python train.py --num_attention_heads=12 --vocab_size=12794 --hidden_act="gelu" --positions="rope" --rope_theta=10000.0 --rope_fraction=0.25 --qk_norm=false --bias="all" --init_std_o=0.00351 --init_std_down=0.00152 --beta1=0.9 --weight_decay=0.32 --lr_head=0.00435 --warmup_steps=484 --doc_mask=true
MLP neurons of a small language model. Each row is named by its layer, matrix (up: input weights) and neuron, and shows model dimensions 592-719. Each number is 500 + 50 x the weight over its row's rms, rounded and kept within 0 to 999. Numbers have three digits each.
After each neuron's rows, "fires on" lists the tokens most often at its 100 highest values on Wikipedia text that the model never trained on.

L2.up938:510482505612560481495506502644523537561497426537507478582500483455536454486423496480513559460504493446542454447597453526471492548531490498522491565496570427550418406521544491481494520428553451461445463504453507478585484518473534451576520577459534586557474491441564521583444522557434465503495454471606548373455500497468486491482460575555595557462536465457494523500428500496508584548647
fires on: "all", " Oregon", " recording", "boy", "FF", " Soph"

L2.up2863:479464502556471532570501454521539489499477498493604490599560457509531501536621468457423540485485484501419517492523459496546511505471415496443453493530436536447549479531472494507451416548470441416498510488547371519497570526556507541533525525528495590566422536494450484496498492506502511560536529426616481491487561542446439461546445477450344588538483433491402468516499522529350438496517
fires on: " took", " Mississippi", " guard", " culture", " course", " religious"

L2.up1625:515536518484489476519456450353449486466421493495454499479514488482588478489460622560468519477556469545417405569368513506488511496498507508544497491542529484468493437494472536462497576499601548476420479376566503557485535566440462476484481527471461583471451529468539488540494424568572488570423558559397580442473541457447562548472421500543419564568441480483516470502435470530484418442494
fires on: " Chand", "gr", " region", " planet", " need", " founded"

L2.up3689:425490464519402535496453464530534498458390354516495528552410413501560448462556425509509537457404525531486441548409505529530469535487514509536486452554485439540528464467479483535520508541473502563498509545495537504519539489439505478422430562514574502519579445538521458503464601533435397460447465360520531529497478519551441500523444548550543510563460525474559517538393538486562502473486
fires on: " along", "arge", " Love", " mountain", " meet", " CO"

L2.up1525:578524503549454498459489481463470509463479537439561427427503550570572508493437436475547458505539545406471536543501577494550567498479456482451558609491485498591490343436466392469548584502536466524501489439479533476494496457548493396495446488592552545402422540619475506487465460461518509430543570516530461513471550532551457393457527427590435552505514523433526572503458499567506456546539
fires on: " family", " world", " version", "ately", " mainly", " never"

L2.up2277:515515522521491450484446553511543481449500561599563555421490549464527495461484514492448591437492444492470519501494473492502444449546558496450515558484451518512573558547496430507539508593536498454493557417384564522524515515549589497461439428512452545461518579533591538519443574430547520526532516442541520533469537489509486552506366594469498527538543485456542535479439458531463420567432
fires on: "ole", " bass", " camera", " Rock", "ablo", "itch"

L2.up3300:553490446566548574545406453512487537510504494478552411422529390554374444495523521512513513471432477447453499486524430442391482562500507559477521526490393584426581548503541574510515506442503435515438468517399459504595457498507487485444493505491553501579564528547483439537531556455541442467542483464476530527404581556577494603529437451554602437498485497501553415533522537447476468465368
fires on: " place", " basketball", " Post", " outside", " allowed"

L2.up3050:492473499516510534441509465554607553566489530519617449517533475536539519481452446456530484504453505463380363482536413444559507512598502485528480467565480559565491523396480587660583466519555495593457427559542497469578565498458451455487453532485555468565457611565553511523533569427484543480516516514427508577497403499490539596455403608507488436539516563430434464488504487540505500437566
fires on: " support", " campaign", " Harry", "elle", " Girl", "ions"

L2.up207:480417574415534531512460521509511458421569503460507443536483520548604495568427491497553446555481539455591566519487504472520488547451543547442490606446533578482473528553445483490515447464525493592511489492555528490474568553529446537399517495485439499418410506526561533386475465544483593484535457460558553424663454522532524464471501483503490476501544413505466543431530478478478537497534
fires on: "ino", "ives", " security", " ones", " Adventure"

L2.up2206:634493518579534566495485442519565470467439441547549414533399513496575514454478437501547485553482468377446500539589448482482559450386467527530497398571543478551501542497488534541525504508502476503512484469505462551535423553519526567527519509441501552506444465477504490619464470429553459484545546433610469538596504494488507392475512466521498536518518496438478488512496506487417489426507
fires on: " children", "ü", " CA", " Zhang", " recorded", "ship"

L2.up95:510523444484448459469581522456414520521551465511564577579500471517483476537447537494500400511579475523523406533471430561512474568469507504540516463563572543565426594514433510392480430518542453465627489516494526490424459548506546485638547489468534459477456476470435513530485485477479532480474528473452537540581414502460559478450514427410540372400459531514534548478452511463506565528562
fires on: " every", " la", "qu", " José", " Jonathan"

L2.up2326:534531399503495392488483538471496472401531518470495537565468519511482487523451471538504433500435524545423534526418513559528589541470469540510556470424565404488530508560498498497441523472501419427481518511431594543522391566505483474601467447540483478506521515530445476491446469513524560482570462427466529499471455500477476393511385430489487435528479515487444471499568509568493484431521
fires on: " body", " Gre", " spec", " owned", " fight", "ender"

L2.up3590:495501504509441576485506528494513357518484428526453480544459433497478337555515608557515469523456566550531520522561473569555482478481479482551606525666444592501535455500492514580462458575503453459571549532506549516511481416501502537454541466384533442483498642491507484485448460548500451512492481478579445540451468432544433525369513546461508527488604495433479407515483425533551493586461
fires on: "ks", "line", "amp", "ators", " Steven"

L2.up2938:411508480472500526522498492551499449470520484481427527585480511462448522503555602478480562491448449539474510498487479548551582467520537426547536516470561504598396426459531502470510460508474450461471480469478368570522505557552496517438536395535436473507421619480572471574472450471448490449509560472545538498512523487552456513541518494414438525477547463438441525527472427447513502476591
fires on: " Elect", " .", " served", " draft", " regions", " Ober"

L2.up1233:494415471525469520541445530459516480491443524454570548537556497526487497528558442526425446544507422466521519508415414436557543543514454515511485546521580513491520562550533420502486551449481500429491521556481478549543414556532584598453526529519442485476477523521471501538535507496496500469500485391475522452596438516458551506509452441532489441464511500491557522529544575504559550475490
fires on: " center", " hockey", " world", " Walter", " pandemic"

L2.up1514:510547507545509468492369445482562500434530612524448435431472540501424399578576602461451591402505509555489516523539499551484484532458559600491497589475488449490511524633529425571542504513482456492513520474520373419487473498580573507487516480452496548476422575515468497516584523635589548567563455515420543483491490513427487458512453527468486457496455504552458438519428499532448536481420
fires on: " Green", "ring", " dress", "ali", " switch", " comm"

L2.up375:517556453541527548533464530499516491509502480536479416528453422497483441440561456373459479498525438444529509534431520535538446467517522523485500521507444486423509482550481505459483444585465550508528495507537558504526510614516510525451499445460538478503527583463490499442452393462589475577508531518407593591630520520445418565479499468495576434579464523537513443490537522484484523567506
fires on: " love", " upon", "act", " personal", " Field", "han"

L2.up3116:513470508517549532540470485468552579541536439514460440463536513478464485519511560509419445538515512511469497516547565507548518457504451515476571473423498581497441436446531500517507593544537501502501478631510471477410604533468544412349479428570608537542472546474531532487570527525524507518620475508475478533476528524499451444476357485522590488444492519454494521535357484545504508503492
fires on: " along", " Frederick", "own", " original", "itting", " Som"

L2.up3824:506602471594537552517487431481508502522483471470356582538462484447573446466448510441474431477457566475466504516353540509573454435443526453501505552403428496529473498583484453452471528435513566404401566526475554469570518595530600567547453443518435443481492487463527537557442429466639479407419543617528511513467614512463515534473516473462480413492605501515505499518525464456490493481532
fires on: " Florida", "ris", "anks", "ern", "row", " Row"

L2.up3608:507583455505535467563494519533404449525549531442537548544559447521539433500413489460480445484471505513453462564564528497512493477480543428447515473530610527478516489510502423591503475426477529415501516447565437503465494550514517536498589546563523521571551478553456419504577534493558416559484542503522511452532474505458581570483462540436503551450433484466621452490478460593483487455472
fires on: " History", " formed", "change", " van", " thus"

L2.up1282:530608540517432569558531490560523620484497475458513495524548485437516581527431440495485427534553501435450579477555482549417501496476477421437593515513527478502479489497450538479506547565612436548565501479479499499518484596456478445475488567581494549523491626538562492419506479588570562424573459490496460539494506452490558437481502531418418500557566474444449470607530385448419498546548
fires on: " held", "aine", " Cam", "lex", "lia", " Ahmed"

L2.up1595:551536526523441579568557513526474597441489481449462540616444388500431558530523408368555540432535491426508514472552522490493566554532428463458474504459450520466539484460427558593442470540537509544571459555467509468458471543543519446548528508613553463545467621495541576483421518475501477459510517517496511471524480575505478537544497474523431502465536539489441482455428532507529539490429
fires on: " Records", " largest", "mit", " tour", " highest", " Ober"

L2.up2726:482491500491437537457442474441534480426515457581483530485549473540497540443489465486506491583560510524519489523481521391577556506473471553508477499504489533579433573497583423513533455547544505489547501403559442560413516542509527450568598548512502594540633535532573608447465570447534508472561536490433424498464488407524559506529478463507474579522514454469510465368529509504470499536547
fires on: " professional", "ability", " Forest", " Adams", "×", " Lewis"

L2.up462:554471445547402440428515529488470542477470464535496411464557599574503429501525560464546469376522599422492495437442600497591528600493524474469481472543460430442440530513497502466484514483471474480503428508420426494509526501461454495512513495466497420522562452435503509417494552476470602520507457511445465422490496519439554432521428452505472485490493462454536439541469481493582458517442
fires on: " album", " early", " me", " Zh", " ST"

L2.up3190:439522493495491582467480556536572536523522425532565514497498557531526528426557643477562525476480572543538477464470504575497525482463607545572508531521433544508477503571414520558528482516421482515549577507583527496508515524482516474495501630549522505491603467545446496528528438521516427531432473526477451607552457516420484568530399512550547473408560526521507433537510443544549505522498
fires on: " few", " ev", " Bow", "person", " Support", " Mak"

L2.up2853:499535473584445516578534485477478478530473457436536509569423517528523532558482612469488418550532484538493445625498396439567524531508485542412508450555611532519370580420561481458439547528481509561505569556470476456580505411482506495555538498482499565489545483480458462415453523477484546502443543468474655572539504481592613469472515523481469492482533458471571592456487473631488508463431
fires on: " San", " Fort", " Massachusetts", " Earth", " map", " Before"

L2.up412:439430468475510549552438518494473474485415541501430489403559498448478502444624492601544479502466485506510494430467461557563426469533556498510641513492468590622438519532518488454479497510593452363520487432552419537570571423465501447429466591430459555459572573445401497555434479503567499485515429465523556539512389497472550510459472545508577508578501481524483539523602496488532483440590
fires on: " based", "ved", "ient", " Laur", " origin", "aches"

L2.up2510:542478500503560353472490524520495504551456476512462501390534612555484467524566575703541513482508551479448469520468521523550471494442460466497526497533514509499530455497529539442476509518481533463478595471456501527536493558501491587468498406452542507456505470484511516507460507580541507397509478474542514505403520466510489438509429487496422556560450493447474547539525442588488448534446
fires on: "hip", " do", " guitar", " Summer", "ics", "ée"

L2.up1409:447477474577518446551522567411404571496428400552467461500611613485541451505564493516552490516516501443476638491547495489450522496546471543418536519507566463543505511560476516467463470531511466504489468469399548486539508556414392537485491575488570446441478441519450436432579487569506588578501495476520560555489482574507579465518504490413471530556553527524458438511478415518518554582442
fires on: " Fin", " season", " Des", "ten", " simply", " Raj"

L2.up505:405427540458494611484524434520478570489537534538547414527501558459544471467607460444439495558534471497510525518403497426476493519573513479420578492518523633493392421494481563472602407519470482474488503523400510537398494515505421518487538510518568498493521461419370539526478522434541413512476581430527515482330542487393546522554566481415461608506514602569467512508480503464506486467387
fires on: " English", " Ann", " title", " arr"

L2.up3892:475464463601501446509455490512483421498476444584507526376521515460377496438490552498540455558384494429526506572562536597539532559539556469472527503554480529389503415572501393501475550445557563430498548512601534431464535490460466501482466524524555499502438505544491569407493470463531571539411452563514580484576538508465507570538491485573456490587604497482500483528516557447532411411527
fires on: " Harvard", " urban", " Open", " magn", " federal", " distance"

L2.up828:518426511505475419486455475477482470433474505588507589439457476408457408562460545420673489559544484580524353490567543552613443499486556518620519471522538522519472457495552450512478517546519475504475526518457509547521569517592525625483374565515411498542516524552475474552562506551483586502364558517419507512500521495466380572494481498455459489437474514530553461462543524445526451521500
fires on: " %", " Pacific", " hold", "isation", " £", "ogue"

L2.up2063:590449390482499435455512465580596455485550454501490509483551543556582526521427568474488435472438539466449495469534418454579585465485544553505525440503604545561465425522553533485503504417452455495463433493617586421498519506525489535417487514543552506506484504534514593571528577425492564471515565494458470547460560511564461506434513479477415502567488544582546446482467551387539493456473
fires on: " best", "bl", " point", "ff", " small", " much"

L2.up1330:439519437517522478486457452565554539478480415430552433539489545457533459495422556516557472454504594472487524527488443553504536451463504616558549496502436437448496598526497495455466462490488558466519488448557462472494498511539574417540440479546556620504493534565491464577505538549441484549475509479464566437498490608545513518457361450456549458478493522515600590421447546554549483446410
fires on: " well", "rons", " Wil", " EP", " Yes", " sometimes"

L2.up3475:526429401543582620552515578461481480508466497416537432455517435525475462527525360524463594420504558553443532518411495550500538447509448459489566472538430481593473433452489602440529567621506482517507490513479532429498478523543516515411491503536453538519535466501493455515535459486474463567380526456549418423504623545514529595460471419459447481468517503580474397499532510485409481445457
fires on: "ss", "ington", "ious", "ness", " selected", "ulation"

L2.up4094:500411485396504411531490491537502466485497514474540487551475698504419486524499628528536492491493459558498375522560557486406523524566457471558488512475508459488431548475422522508478508551521433532545450491577518539510554445515544512537471382574497538531492491578512530566566565390507474439510465485472419512393571486479461507493477499515458560458444567502559374468504565458460534455468
fires on: "age", " stage", " Awards", " Van", " pros"

L2.up94:516562483559573555471487456460484506462569509421535571525545427483451459573543531488444524449501550605439520486473467519483519541428587400481440523512492427516484523472447410504512445558519477506518526527412521426585451525524453456478459489435435533489434512498452558404471568460467584453497492455414564610501503366447519518548516514518489424531584563534475429522535472497494426526602
fires on: "ues", " run", " place", " Bay", "place", " reached"

L2.up2208:470474508510629519620559414392503535481461510499522508428435507546481575489557498520425529523481561450406561480500580490591536492515494524517485589548512436536505503403508532460387486446551551512588420513494533532468469525505627460485439446523531564516469516554516592541447549422518535565561473501476603491407463479522493552424477541533576546438561537553517454496547464555533452491454
fires on: " Carolina", "sc", "illa", " rest", " pat", "ailed"